python train.py --n_layer=13 --d_model=256 --n_head=2 --n_kv_head=2 --head_dim=128 --d_mlp=1024 --vocab_size=2048 --activation="tanh_gelu" --norm="layernorm" --norm_place="pre" --norm_eps=1e-06 --positions="learned" --qk_norm=false --attn_scale=0.0884 --bias="all" --tie_embeddings=true --parallel_block=false --init="uniform" --init_std_qkv=0.0324 --init_std_o=0.0324 --init_std_up=0.0324 --init_std_down=0.0324 --optimizer="muon_variant" --lr=0.00802 --lr_mult_qkv=0.7 --lr_mult_down=3.0 --beta1=0.95 --lr_head=0.0036 --grad_clip=0.5 --warmup_steps=200 --schedule="wsd" --decay_fraction=1.0 --decay_shape="linear" --final_lr_fraction=0.0 --batch_tokens=16384 --seq_len=384 --doc_mask=true --train_tokens=243600000 --steps=14869 --dataset="wikipedia_en"
MLP neurons of a small language model. Each row is named by its layer, matrix (up: input weights) and neuron, and shows model dimensions 80-143. Each number is 200 + 20 x the weight over its row's rms, rounded and kept within 0 to 999.
After each neuron's rows, "fires on" lists the tokens most often at its 100 highest values on Wikipedia text that the model never trained on.

L3.up824,227,215,192,237,216,217,209,178,220,188,209,183,226,202,194,217,184,203,196,188,214,196,216,145,180,211,220,225,186,189,200,205,201,221,193,223,230,177,213,214,199,209,224,202,215,219,208,229,170,196,197,213,212,220,239,216,172,209,195,196,236,209,188,229
fires on: " sub", "mer", "er", "v", "y", "ry"

L3.up28,205,148,212,184,214,195,217,231,184,185,193,191,201,200,206,202,228,163,226,209,196,195,190,214,186,214,193,213,210,203,209,172,245,179,191,205,178,177,178,188,210,244,211,185,220,201,161,203,220,171,239,214,194,204,191,174,200,188,178,219,197,229,210,247
fires on: "-", " Pro", "–", "mp", "amp", " Con"

L6.up675,175,169,166,193,193,177,202,199,171,193,205,203,205,207,191,190,204,195,153,201,202,158,168,223,171,184,198,193,178,196,213,202,211,212,173,198,195,192,205,232,198,177,197,182,199,226,210,189,204,195,215,214,229,193,221,171,172,199,187,226,193,189,221,208
fires on: " ", " |", ".", ",", "ind", "ug"

L9.up627,166,215,254,191,165,165,257,204,230,223,191,205,210,214,211,163,194,213,219,200,181,152,193,228,191,187,218,190,207,187,197,182,210,196,165,209,218,173,216,174,186,199,244,206,234,189,194,223,212,190,239,207,221,201,198,195,176,212,213,214,227,208,149,216
fires on: " N", " n", " Sh", "om"

L4.up313,216,211,215,228,192,185,205,186,186,182,222,192,194,165,181,187,175,151,197,196,219,240,179,161,238,178,193,203,178,217,249,197,169,197,200,228,188,184,167,233,192,177,231,219,220,167,197,206,175,194,193,207,227,211,188,185,237,194,213,200,208,203,219,208
fires on: "ew", "otes", "ile", "me", "ina", "ines"

L8.up889,226,179,207,237,177,171,205,194,209,187,196,228,185,188,205,192,164,206,213,208,209,192,220,198,201,200,172,197,239,212,217,223,195,175,196,210,198,197,241,166,173,197,214,192,203,189,149,200,211,193,223,203,215,200,168,230,219,201,248,174,196,229,161,181
fires on: " ", " the", "2", "1", "3"

L9.up643,224,202,234,216,158,237,250,202,177,193,197,188,225,229,162,234,166,183,245,202,179,229,214,214,180,190,217,220,220,194,193,210,191,178,204,224,177,183,213,228,211,208,175,181,205,196,189,229,199,195,189,220,204,206,182,204,236,206,199,216,207,181,200,207
fires on: " B", "B", "a"

L6.up561,208,226,240,190,186,208,224,217,229,193,202,200,206,206,171,238,215,208,208,183,167,187,179,176,227,214,169,219,219,199,241,228,194,157,227,191,223,191,218,235,221,159,202,172,194,193,215,188,187,214,204,239,183,172,211,204,207,159,242,183,221,205,215,204
fires on: "er", "ical", "ro", " Or", "ust", "al"

L8.up357,200,212,207,229,209,194,193,204,164,196,169,189,224,217,182,214,220,181,170,170,212,194,196,192,203,176,190,222,210,217,189,207,239,183,203,166,129,210,221,186,210,241,202,211,193,180,195,181,203,184,176,178,211,161,234,227,229,215,202,191,198,212,177,193
fires on: "-", "th", "in", " (", "ig", "i"

L6.up106,241,205,186,184,167,207,220,199,185,215,211,211,218,219,212,226,196,213,186,181,202,200,183,200,217,177,219,230,182,210,207,215,208,184,171,209,221,172,226,179,228,173,150,218,172,196,233,198,238,191,175,191,192,192,210,209,213,241,159,202,201,221,167,204
fires on: ":", "ass", " a", " f", "if"

L6.up740,169,196,214,198,195,185,240,174,215,176,172,196,213,169,222,191,216,187,192,210,227,199,213,223,200,191,228,243,186,220,202,206,196,228,187,225,215,228,159,196,206,185,240,168,208,206,193,184,208,173,238,223,190,216,189,192,201,198,237,189,209,211,176,197
fires on: " n", " d", "N", "re", " N", " f"

L2.up202,208,184,202,213,198,154,177,171,170,167,177,219,203,201,195,151,200,204,220,161,197,200,184,180,178,175,213,173,235,162,180,248,195,203,202,191,210,201,195,193,220,212,173,196,202,196,205,196,178,195,185,240,190,236,228,204,184,214,215,196,201,172,239,230
fires on: "en", "ially", "ly", ")", "ely", "ically"

L6.up829,214,211,203,190,186,182,196,205,227,210,190,193,213,185,181,178,245,203,198,200,246,180,186,186,205,221,165,212,178,157,169,205,230,219,195,208,189,237,222,218,187,190,201,186,231,234,181,226,217,230,203,202,205,196,179,224,183,179,210,193,208,223,197,206
fires on: ":", " |", " under", "il", " with", "\n"

L8.up786,178,215,194,150,230,214,193,179,173,201,195,215,219,195,209,228,205,178,189,221,217,214,206,201,169,175,202,192,198,207,178,191,191,197,203,224,185,231,210,211,196,202,194,206,224,171,177,173,201,236,188,184,217,181,205,207,242,153,166,218,195,158,212,152
fires on: "b", "1", "m", "im", "h", "ew"

L6.up606,219,214,188,169,211,201,222,213,181,184,202,213,175,189,194,191,199,213,163,191,216,245,189,186,190,187,198,237,204,216,204,228,206,197,222,196,206,235,177,194,205,212,185,184,160,219,198,245,187,182,194,184,216,196,207,189,191,180,216,221,177,251,214,182
fires on: " on", "ran", "ian", "ric", " under", "ut"

L4.up670,194,190,177,186,186,226,186,229,216,173,204,183,182,181,213,189,183,222,228,172,227,192,177,197,209,163,186,209,219,181,216,217,192,196,201,207,186,186,213,211,180,222,195,189,228,175,216,238,208,168,234,200,201,184,177,201,213,224,210,206,225,206,189,216
fires on: "re", "le", " re", "ess", "w", "ur"

L6.up382,158,194,190,218,207,196,209,199,231,196,236,225,243,202,196,216,228,200,220,193,205,204,203,232,164,206,195,205,217,220,189,213,209,136,181,171,221,194,230,219,229,191,175,185,214,218,193,228,193,195,221,169,206,194,229,201,196,234,187,216,199,185,203,225
fires on: "ac", " |\n", "==\n\n", "\n", "===\n\n", "==\n"

L4.up954,210,204,193,179,203,200,199,193,170,201,176,221,193,186,212,149,223,222,209,205,207,166,185,188,247,222,189,183,222,214,177,192,164,214,187,214,196,202,226,195,202,172,191,201,250,213,179,199,191,177,211,205,194,244,241,200,225,189,202,174,197,209,210,220
fires on: "ra", "ens", "per", " bec", "her"

L9.up360,210,201,204,195,202,200,181,212,175,177,193,207,194,183,185,187,222,174,193,183,243,239,230,217,207,188,194,230,225,193,143,197,215,194,215,158,248,195,228,209,201,180,198,204,217,189,189,200,222,216,205,198,191,170,187,177,209,238,181,221,239,168,191,214
fires on: " st", "t", " G", " sc"

L2.up176,178,192,203,154,189,210,180,192,206,197,222,192,198,204,210,227,193,194,193,213,218,179,238,204,172,164,195,242,196,190,211,184,217,183,232,205,197,221,222,218,177,199,213,190,200,199,164,181,188,184,177,178,204,218,192,211,194,210,205,194,178,170,215,199
fires on: "h", " of", "s", "m"

L8.up572,200,194,202,189,176,185,216,194,230,196,183,195,234,203,256,219,162,207,200,168,221,180,164,225,181,227,183,185,174,161,197,210,205,195,170,187,225,190,201,182,207,216,201,199,201,186,184,185,170,167,166,204,196,225,200,199,201,224,208,223,196,157,214,224
fires on: " of", " the", "w", " L", "ong", " f"

L8.up954,222,191,204,177,188,148,163,214,198,190,178,208,199,197,212,176,219,203,214,164,217,200,191,197,196,225,191,196,189,213,196,187,224,185,220,205,154,188,216,216,191,219,228,196,209,214,210,243,203,213,198,209,214,184,192,246,198,166,214,142,232,181,196,186
fires on: " |", ":"

L6.up291,215,187,183,200,205,201,207,183,224,208,156,225,225,235,197,212,159,228,199,225,221,206,193,223,181,221,200,218,199,214,165,217,221,201,210,225,167,224,198,200,187,181,219,179,220,230,201,174,200,229,166,204,199,204,216,171,204,197,179,184,216,202,228,216
fires on: " is", "ent", " =\n\n", " has", " was"

L8.up331,230,226,247,242,210,195,250,184,223,208,165,189,162,199,194,216,231,209,191,226,188,213,194,200,180,228,220,227,193,211,156,167,182,209,209,254,224,214,207,206,195,200,216,207,174,219,207,182,223,206,195,228,201,204,187,187,196,199,165,173,184,205,198,177
fires on: "5", " R"

L2.up805,215,198,208,226,186,209,183,189,188,233,225,206,169,209,208,151,215,215,194,192,199,173,214,215,199,204,210,201,194,217,234,216,192,214,181,181,210,210,204,204,185,164,157,230,182,207,208,212,221,234,173,218,195,195,231,188,214,227,175,209,202,158,165,236
fires on: "ing", "ver", "ter", " Gold", "ming"

L2.up917,207,240,191,225,177,186,195,171,188,212,201,217,201,193,168,162,218,223,213,232,191,182,191,245,192,208,159,196,195,173,185,202,205,242,204,169,198,222,148,189,220,169,205,189,213,208,233,224,189,226,190,205,200,196,164,224,227,200,225,214,218,160,228,184
fires on: " of", "if", "our", "ed", "inc"

L2.up57,181,178,204,185,244,178,180,195,207,202,196,225,198,229,155,228,224,172,219,206,203,181,161,165,248,188,216,172,208,197,193,199,194,219,200,223,195,197,215,192,237,174,180,181,180,198,156,222,211,185,225,164,219,189,217,197,191,181,206,215,232,233,246,182
fires on: "v", "p", "ut", " City", "let", "ud"

L3.up339,227,191,211,197,198,206,179,176,210,199,241,190,193,216,224,192,226,199,236,181,201,191,195,207,217,173,189,199,194,205,202,216,174,217,217,230,198,244,209,183,177,206,229,203,198,231,200,172,221,220,228,211,215,232,192,212,177,226,217,211,199,231,206,193
fires on: "it", "t", "an"

L2.up64,220,223,219,192,166,220,193,200,140,215,226,210,209,212,212,217,237,170,241,199,199,204,159,168,176,200,189,227,176,204,205,178,208,226,190,222,194,219,209,187,200,216,207,210,213,178,220,194,200,172,195,210,198,204,173,208,216,195,205,178,206,187,230,221
fires on: "t", "s", "ay", "ett", " born"

L4.up458,220,185,216,222,184,212,177,180,247,208,206,216,251,196,227,233,163,213,176,220,193,172,169,195,212,209,169,209,177,203,148,172,203,195,178,230,175,170,183,185,186,205,195,193,205,190,181,184,242,205,191,196,218,167,234,185,184,211,175,189,205,190,231,195
fires on: "v", " is", "re", "ay", " was", "ps"

L3.up874,203,172,198,191,219,174,210,203,181,179,204,181,218,213,206,182,187,210,184,221,211,185,206,200,208,191,176,176,222,225,184,190,192,181,226,188,185,207,177,222,192,211,202,193,213,250,239,175,206,211,161,200,235,180,232,249,131,216,190,229,194,186,235,185
fires on: "a", "on", "is", "z", "g", "ug"

L8.up350,178,204,170,211,192,193,175,217,218,196,206,182,211,243,190,200,195,175,146,197,237,191,206,223,166,210,201,193,186,166,210,208,213,182,178,199,162,196,183,197,193,210,187,192,199,219,217,205,215,195,219,170,154,204,184,194,204,232,188,158,227,204,220,205
fires on: " ", "im", " Ang", " |", " (", "we"

L6.up650,191,194,181,198,200,187,171,226,202,239,214,205,193,226,206,180,232,229,224,209,193,172,181,214,203,208,225,195,195,199,207,213,211,183,173,186,215,190,203,201,229,174,210,218,180,223,201,172,176,208,224,191,235,201,147,189,216,193,204,240,225,221,196,162
fires on: "un", "f", "v", "2", "\n", "c"

L8.up28,238,171,212,168,175,209,224,167,202,181,202,193,221,206,208,219,188,174,186,209,190,153,213,198,227,206,201,219,214,238,208,182,193,197,204,189,164,181,205,209,174,181,203,169,190,220,191,217,158,180,176,221,194,214,194,182,173,167,190,241,203,212,238,152
fires on: " rec", "c", " acc", " conc", "ly", " disc"

L6.up963,185,200,222,216,203,178,178,186,189,197,200,210,213,174,217,156,192,170,226,155,159,165,241,219,205,193,186,187,221,177,208,210,199,193,212,211,217,159,225,177,191,190,183,236,196,207,217,220,168,203,243,171,204,198,173,232,196,187,203,209,220,244,176,215
fires on: "r", "5", "3", "1", "ct", "our"

L4.up65,178,171,228,204,174,237,224,237,217,216,201,200,214,206,194,197,188,204,233,198,176,193,151,237,184,208,202,208,235,201,246,232,189,170,216,192,201,164,209,224,215,191,172,248,231,201,178,216,174,216,174,176,211,172,196,213,167,228,163,215,185,197,178,196
fires on: "H", "che", "olog", "ult", "R", " also"

L2.up406,174,221,182,218,168,185,187,206,226,218,189,213,178,199,189,202,219,196,209,205,239,197,196,153,207,222,212,185,224,217,164,225,191,226,183,232,239,207,189,201,208,176,197,228,212,206,200,173,209,195,193,202,178,196,176,176,175,204,220,223,212,210,200,182
fires on: ".", "av", "es", "=", "ont", "reat"

L6.up796,200,224,215,214,182,212,213,182,211,206,227,201,222,205,188,231,217,182,219,180,195,208,185,221,202,214,180,179,205,203,243,172,223,197,192,223,212,208,180,202,217,196,180,217,128,189,191,203,225,201,209,195,191,230,200,234,192,197,247,211,213,214,213,175
fires on: "3", "el", "ay", "ol"

L8.up228,207,177,207,175,194,191,220,229,211,189,204,198,200,222,204,225,216,184,196,213,215,200,212,197,165,201,222,163,200,219,201,208,209,186,207,194,173,187,215,195,200,216,217,217,197,185,207,215,175,189,213,196,206,233,181,226,225,162,185,186,229,201,191,176
fires on: " of", "ed", "l", " to", "ent", "b"

L6.up495,210,231,227,198,171,160,173,241,187,172,195,203,203,181,220,226,219,228,214,228,221,197,206,204,222,151,188,203,188,215,209,163,208,176,232,194,203,222,204,191,222,176,213,209,217,221,202,206,177,222,178,211,186,205,207,209,186,173,171,213,203,165,247,232
fires on: "an", "un", "ar", "ur", "h", "ill"

L9.up156,217,203,176,169,193,172,215,203,185,178,222,226,210,163,204,184,213,214,194,215,192,196,191,192,185,192,197,178,208,198,186,174,207,172,216,218,235,202,234,187,220,162,188,194,217,202,212,219,158,165,201,199,216,197,209,224,176,177,158,172,188,197,213,205
fires on: "7", "h", "em", "an", " comp", "b"

L2.up635,216,198,192,219,198,230,211,197,228,240,175,227,207,199,240,160,196,212,192,193,212,204,169,227,201,182,190,216,183,199,222,226,228,197,163,187,198,213,208,203,173,180,183,177,170,205,210,199,242,196,222,208,196,208,199,216,200,215,186,206,202,202,206,198
fires on: "ou", ":", "ain", "if", "ah", " do"

L9.up930,187,219,216,187,181,212,215,171,209,191,176,212,194,190,184,199,223,186,136,196,221,193,220,184,228,201,196,231,231,215,227,208,240,175,210,211,160,200,210,213,235,220,178,221,199,231,196,188,193,206,201,227,202,177,196,212,199,222,202,204,150,188,227,221
fires on: " ", " (", "-"

L8.up513,180,181,204,220,223,200,185,194,211,224,202,199,194,213,213,237,204,235,221,162,222,199,213,185,209,225,187,215,192,192,218,202,191,198,186,211,222,195,199,216,182,191,175,180,224,223,173,191,264,165,200,207,180,161,199,178,213,181,167,212,169,235,188,242
fires on: "ra", "or", " ", " tra", "A"

L6.up164,202,226,206,222,179,204,205,201,236,170,227,210,216,233,185,162,207,223,210,201,236,172,222,172,199,165,210,213,201,184,178,177,211,220,229,225,162,224,196,185,198,190,219,198,215,210,202,163,202,232,215,211,225,188,211,213,192,231,213,191,195,181,199,200
fires on: "a", "t", "ort", "an", "her", "==\n"

L9.up247,208,195,207,230,221,192,186,216,211,221,189,174,209,212,199,218,204,205,215,235,167,231,218,241,189,200,236,158,177,176,205,247,232,180,213,200,163,189,195,212,173,209,171,178,263,185,186,174,247,192,176,180,213,187,203,205,237,163,180,190,196,224,191,245
fires on: " ", " tra", "ra", "–", " Tra"

L4.up808,196,223,231,223,173,211,194,179,234,203,232,197,204,203,188,209,225,207,221,210,220,168,198,181,222,215,245,218,208,207,196,209,228,208,194,224,220,154,193,205,202,203,233,185,161,175,216,202,228,211,221,207,187,190,199,204,206,167,220,189,204,207,246,166
fires on: "n", "ay", "el", " or", " Or", "m"

L8.up833,200,213,213,198,197,229,199,189,169,220,184,206,217,183,195,180,200,196,212,164,215,176,200,229,197,202,192,221,202,181,223,199,177,183,222,205,200,173,182,169,192,206,152,206,205,190,209,152,191,236,195,199,218,170,201,233,183,200,171,215,212,186,209,193
fires on: "ent", "k", "inn", "c", "Q", "j"

L2.up762,201,247,200,202,190,213,199,211,188,199,183,213,205,184,206,233,190,205,188,156,214,224,192,168,226,212,221,204,215,201,227,202,237,213,217,175,172,215,190,205,214,202,174,210,199,209,190,222,209,201,214,228,193,241,194,184,215,233,189,200,206,184,177,231
fires on: "'s", "-", " for", ":", " do", ":\n"

L4.up796,206,240,192,196,208,216,199,206,211,201,147,225,172,201,204,195,243,221,175,193,241,200,188,203,234,215,192,209,237,178,217,238,209,224,206,192,207,237,204,199,219,224,192,211,199,212,162,207,198,165,186,193,196,192,187,218,208,178,188,211,179,201,197,223
fires on: "ra", "ran", "ig", "id", "ract", "ric"

L4.up524,218,162,214,223,220,176,213,233,221,222,235,222,206,177,194,201,228,203,210,205,195,206,149,195,181,204,192,163,194,213,210,245,220,196,205,204,228,208,210,181,230,217,217,197,209,231,193,181,216,213,251,166,197,236,205,208,189,225,195,209,236,203,216,194
fires on: "stit", " based", " of", "chit", "ig", "ootball"

L6.up212,202,205,177,201,201,222,206,185,222,192,198,211,206,163,187,214,200,193,239,204,192,173,163,221,179,207,198,203,184,195,212,176,205,240,190,208,220,219,170,211,184,190,209,179,179,217,233,212,208,222,202,244,198,192,179,190,209,178,207,191,183,182,187,182
fires on: "in", "ask", "ig", "ol", "id", "im"

L9.up718,197,201,228,185,220,218,167,180,217,177,164,182,206,226,193,186,212,196,186,222,217,201,212,208,166,204,196,198,184,229,188,222,195,169,217,198,181,186,177,201,197,195,200,174,245,195,197,188,207,184,216,227,178,180,198,219,218,191,163,209,165,190,165,197
fires on: " to", "–", "1", "l", " ", "iter"

L6.up516,216,230,197,169,187,201,173,174,215,236,209,223,185,227,186,224,199,182,180,194,219,214,192,182,201,203,197,196,227,176,190,215,155,163,226,180,198,223,204,225,189,190,208,185,166,196,195,207,188,241,198,221,218,198,188,186,213,174,225,216,178,219,217,235
fires on: "ical", "ic", "al", "able", "ood"

L6.up634,207,178,221,204,176,222,233,204,241,206,169,215,240,200,181,206,194,190,219,189,207,182,189,224,184,212,158,190,244,178,210,195,185,171,201,189,222,220,203,227,215,206,227,194,198,216,188,259,192,205,187,164,213,191,189,201,180,169,173,226,211,214,196,201
fires on: "p", "ult", "P", "rit", "olog", "ot"

L6.up927,210,192,217,167,204,179,254,205,228,176,199,181,203,234,187,161,203,173,147,209,215,176,190,206,206,220,231,210,182,215,183,164,194,177,205,180,215,217,218,179,193,167,181,179,200,201,185,214,189,197,185,196,247,245,188,197,229,201,154,158,214,206,226,184
fires on: "b", "st", "l", "port", "ten", "ain"

L4.up922,218,231,209,160,178,218,194,198,202,179,216,185,199,214,218,217,204,207,213,187,199,198,218,171,168,182,204,223,210,218,222,218,198,203,182,232,178,212,206,186,178,195,213,222,195,196,244,200,213,189,242,236,226,200,190,182,192,198,185,205,223,215,179,226
fires on: "il", "el", "t", "ay", "n"

L3.up421,205,238,196,190,165,195,194,193,237,223,216,203,181,198,170,168,227,199,159,239,205,154,203,177,207,217,150,199,200,215,180,195,196,193,174,202,218,205,168,179,192,203,198,191,219,195,206,188,213,168,200,253,204,234,193,191,220,190,208,227,237,175,206,182
fires on: ".", "\"", "ed"

L6.up457,238,219,258,221,219,216,189,186,194,192,190,190,197,191,184,184,208,206,206,230,222,191,214,196,201,223,226,208,201,182,206,185,205,188,199,193,215,195,179,194,212,171,206,202,197,210,239,198,192,158,196,218,186,216,218,195,189,182,163,203,172,200,212,202
fires on: "5", "ad", " Championship", "ade", "om", "our"

L4.up20,197,217,200,137,218,163,233,174,157,173,211,184,182,186,181,217,210,184,197,202,201,189,221,209,183,168,165,206,195,190,208,235,165,206,223,209,208,187,205,221,166,209,196,207,198,191,221,203,149,213,155,230,249,216,166,227,174,231,192,200,178,188,233,216
fires on: "d", "g", "k", "s", "up"

L9.up113,221,224,167,209,214,200,217,196,200,199,217,253,199,226,226,182,182,212,235,214,178,169,211,226,229,222,223,211,212,205,186,216,219,216,206,213,186,202,233,204,191,192,180,221,180,211,230,205,210,187,215,181,153,190,161,204,197,186,213,208,199,188,242,212
fires on: " to", "0", "ugg", "9"

L8.up245,224,216,207,212,207,171,206,196,197,208,153,210,196,208,207,188,226,200,196,200,186,193,226,169,187,202,149,204,220,194,239,191,219,170,187,181,208,210,243,208,172,181,216,222,198,222,187,214,212,211,193,180,190,160,173,219,205,229,150,197,235,195,201,203
fires on: " the", "'s", " based", "ing", " a", " for"

L3.up715,227,201,173,176,199,194,196,199,204,213,202,219,199,194,198,205,169,196,223,178,188,224,200,231,183,180,190,208,181,207,205,169,228,183,186,238,168,189,174,218,192,174,182,196,210,195,224,221,196,193,180,177,211,225,215,191,193,204,233,191,218,218,237,196
fires on: "en", "ly", "l", " than", " later", "ter"

L6.up706,188,217,213,160,179,168,188,209,220,172,200,221,212,211,193,213,188,162,171,177,180,166,185,205,204,247,241,188,163,184,168,237,222,206,197,197,223,241,214,173,203,224,223,194,227,201,220,226,193,187,166,201,189,193,208,180,225,191,204,239,196,187,177,209
fires on: " L", " f", "L", " l"

L4.up38,176,204,211,207,197,191,199,173,193,207,172,174,209,200,179,143,255,195,184,206,211,195,199,203,217,199,190,197,215,203,218,218,221,158,190,199,202,211,175,205,217,224,218,237,218,198,218,180,204,221,188,176,218,204,201,200,191,198,233,201,192,167,232,185
fires on: "-", "ag", " v", "ography", " d", "rit"

L4.up442,206,176,219,189,212,225,211,185,187,176,220,206,203,199,197,202,180,155,216,229,194,180,188,230,196,185,182,185,207,219,180,138,180,210,223,209,202,194,180,212,171,222,200,213,197,239,208,219,171,201,197,221,251,191,204,203,182,197,208,180,206,185,208,229
fires on: "it", "el", "il", "ang", "ic", "an"

L8.up129,228,171,208,196,182,251,196,178,194,173,184,199,237,200,185,225,216,199,210,166,215,210,188,189,183,210,225,190,167,192,161,203,201,185,217,207,181,213,198,242,208,240,202,188,203,215,214,203,226,173,221,192,236,215,178,193,210,180,204,214,201,195,177,175
fires on: "a"

L6.up173,190,204,220,213,171,159,223,183,179,201,204,197,208,176,250,212,207,164,198,194,157,235,206,210,211,157,151,224,207,202,215,215,189,167,180,224,164,163,170,231,175,173,208,208,212,200,234,189,182,193,167,221,200,208,207,190,204,210,234,213,228,164,199,205
fires on: "es", ":", "k", "m", " m"

L4.up946,205,184,235,171,207,204,230,159,199,195,229,208,175,238,237,212,226,206,172,193,192,197,189,208,203,174,218,210,236,218,194,205,194,180,198,237,247,203,181,230,198,207,196,184,197,208,172,172,191,195,191,194,195,211,226,198,201,197,222,200,194,176,172,217
fires on: " /", "art", "ist", " –", "all", "ad"

L3.up73,275,167,182,190,183,198,228,200,220,230,198,207,206,197,188,199,234,179,208,226,183,179,210,236,194,209,225,171,179,197,211,174,190,190,173,215,176,214,207,199,205,198,163,206,195,164,212,221,209,187,203,189,203,194,204,185,226,192,227,210,204,192,188,190
fires on: "le", " –", "B", "let"

L4.up107,170,195,194,242,190,230,213,187,221,174,162,201,189,185,189,230,190,178,219,158,222,178,169,192,194,203,209,228,193,214,186,175,189,218,213,195,192,216,176,204,193,187,193,194,204,181,174,214,206,187,241,216,197,174,199,209,209,205,230,193,222,184,206,174
fires on: "in", "re", "e", "b", "ig", "ing"

L6.up424,175,190,194,251,216,204,220,214,227,231,195,213,194,204,193,189,198,171,199,229,190,221,178,211,180,205,195,211,244,216,225,186,201,237,167,206,225,229,215,185,207,227,211,223,244,230,209,151,203,199,206,194,199,209,171,195,205,197,197,185,190,239,211,196
fires on: ".", "y", "ig", " of", "ight", "g"

L3.up611,199,210,212,186,195,165,225,185,184,177,206,188,219,186,189,181,185,171,180,212,231,183,178,187,212,175,206,239,139,164,177,233,176,174,225,172,186,206,237,195,195,184,240,184,200,188,178,213,200,201,161,195,245,225,204,203,205,238,177,230,194,216,213,202
fires on: "k", "n", "w", "tt", "g", "f"

L8.up96,182,200,198,191,228,247,159,212,224,208,194,197,166,204,165,231,227,214,216,210,213,181,182,209,219,214,216,193,186,222,196,155,216,200,236,193,212,161,205,209,223,193,214,208,214,212,198,209,221,211,183,232,171,207,201,195,177,219,240,206,176,175,210,211
fires on: "ro", "ol", " co", " re", " con"

L3.up431,180,216,168,242,186,197,220,204,168,156,193,213,175,226,192,190,201,258,195,215,189,176,181,211,246,176,207,173,196,164,199,202,206,203,194,200,173,194,197,198,190,230,207,194,196,185,216,184,196,173,212,227,245,231,217,168,220,223,217,205,202,191,229,255
fires on: "ually", "ely", "ly", "ive", "ically", "ially"

L6.up48,222,184,241,188,207,234,201,203,206,202,220,208,206,198,220,223,189,197,211,229,197,194,240,232,205,220,165,198,220,223,182,203,214,209,227,198,199,188,183,215,186,197,213,202,199,214,194,204,159,186,215,185,199,203,169,202,186,217,185,162,204,215,244,203
fires on: "ol", "it", "0", "9", "el", " comm"

L9.up836,238,191,183,187,210,197,183,225,152,167,190,220,216,213,219,209,236,225,259,184,183,199,181,242,211,199,189,208,207,207,209,194,221,181,195,210,171,236,199,194,215,212,185,217,220,204,173,180,176,208,242,210,179,213,213,169,214,188,193,180,197,189,215,227
fires on: " in", " ass", " as", "s", "es"

L8.up264,214,185,196,212,224,213,213,222,182,214,219,203,215,210,189,202,176,209,178,195,226,184,167,186,203,175,187,200,188,183,224,201,178,177,192,205,265,202,227,239,223,199,195,215,222,235,228,183,175,192,218,209,198,203,205,197,171,228,185,211,178,171,206,195
fires on: "h", "7", "an", "ug", "on", "."

L6.up685,192,206,193,206,197,207,191,200,240,196,197,181,230,231,191,226,186,188,177,191,197,213,227,167,204,226,205,223,185,163,250,219,188,199,189,191,186,213,216,229,183,219,210,204,182,178,212,202,218,236,177,241,181,205,219,227,180,225,179,224,203,191,230,193
fires on: "s", " I", "es", " population", "ies"

L8.up318,207,204,186,200,228,227,182,208,223,224,186,188,207,186,206,243,225,206,186,222,236,188,187,213,197,209,198,186,183,216,182,197,195,240,179,211,207,194,192,212,208,175,219,218,171,194,211,212,207,207,187,184,175,185,215,186,207,243,217,233,226,192,172,187
fires on: " re"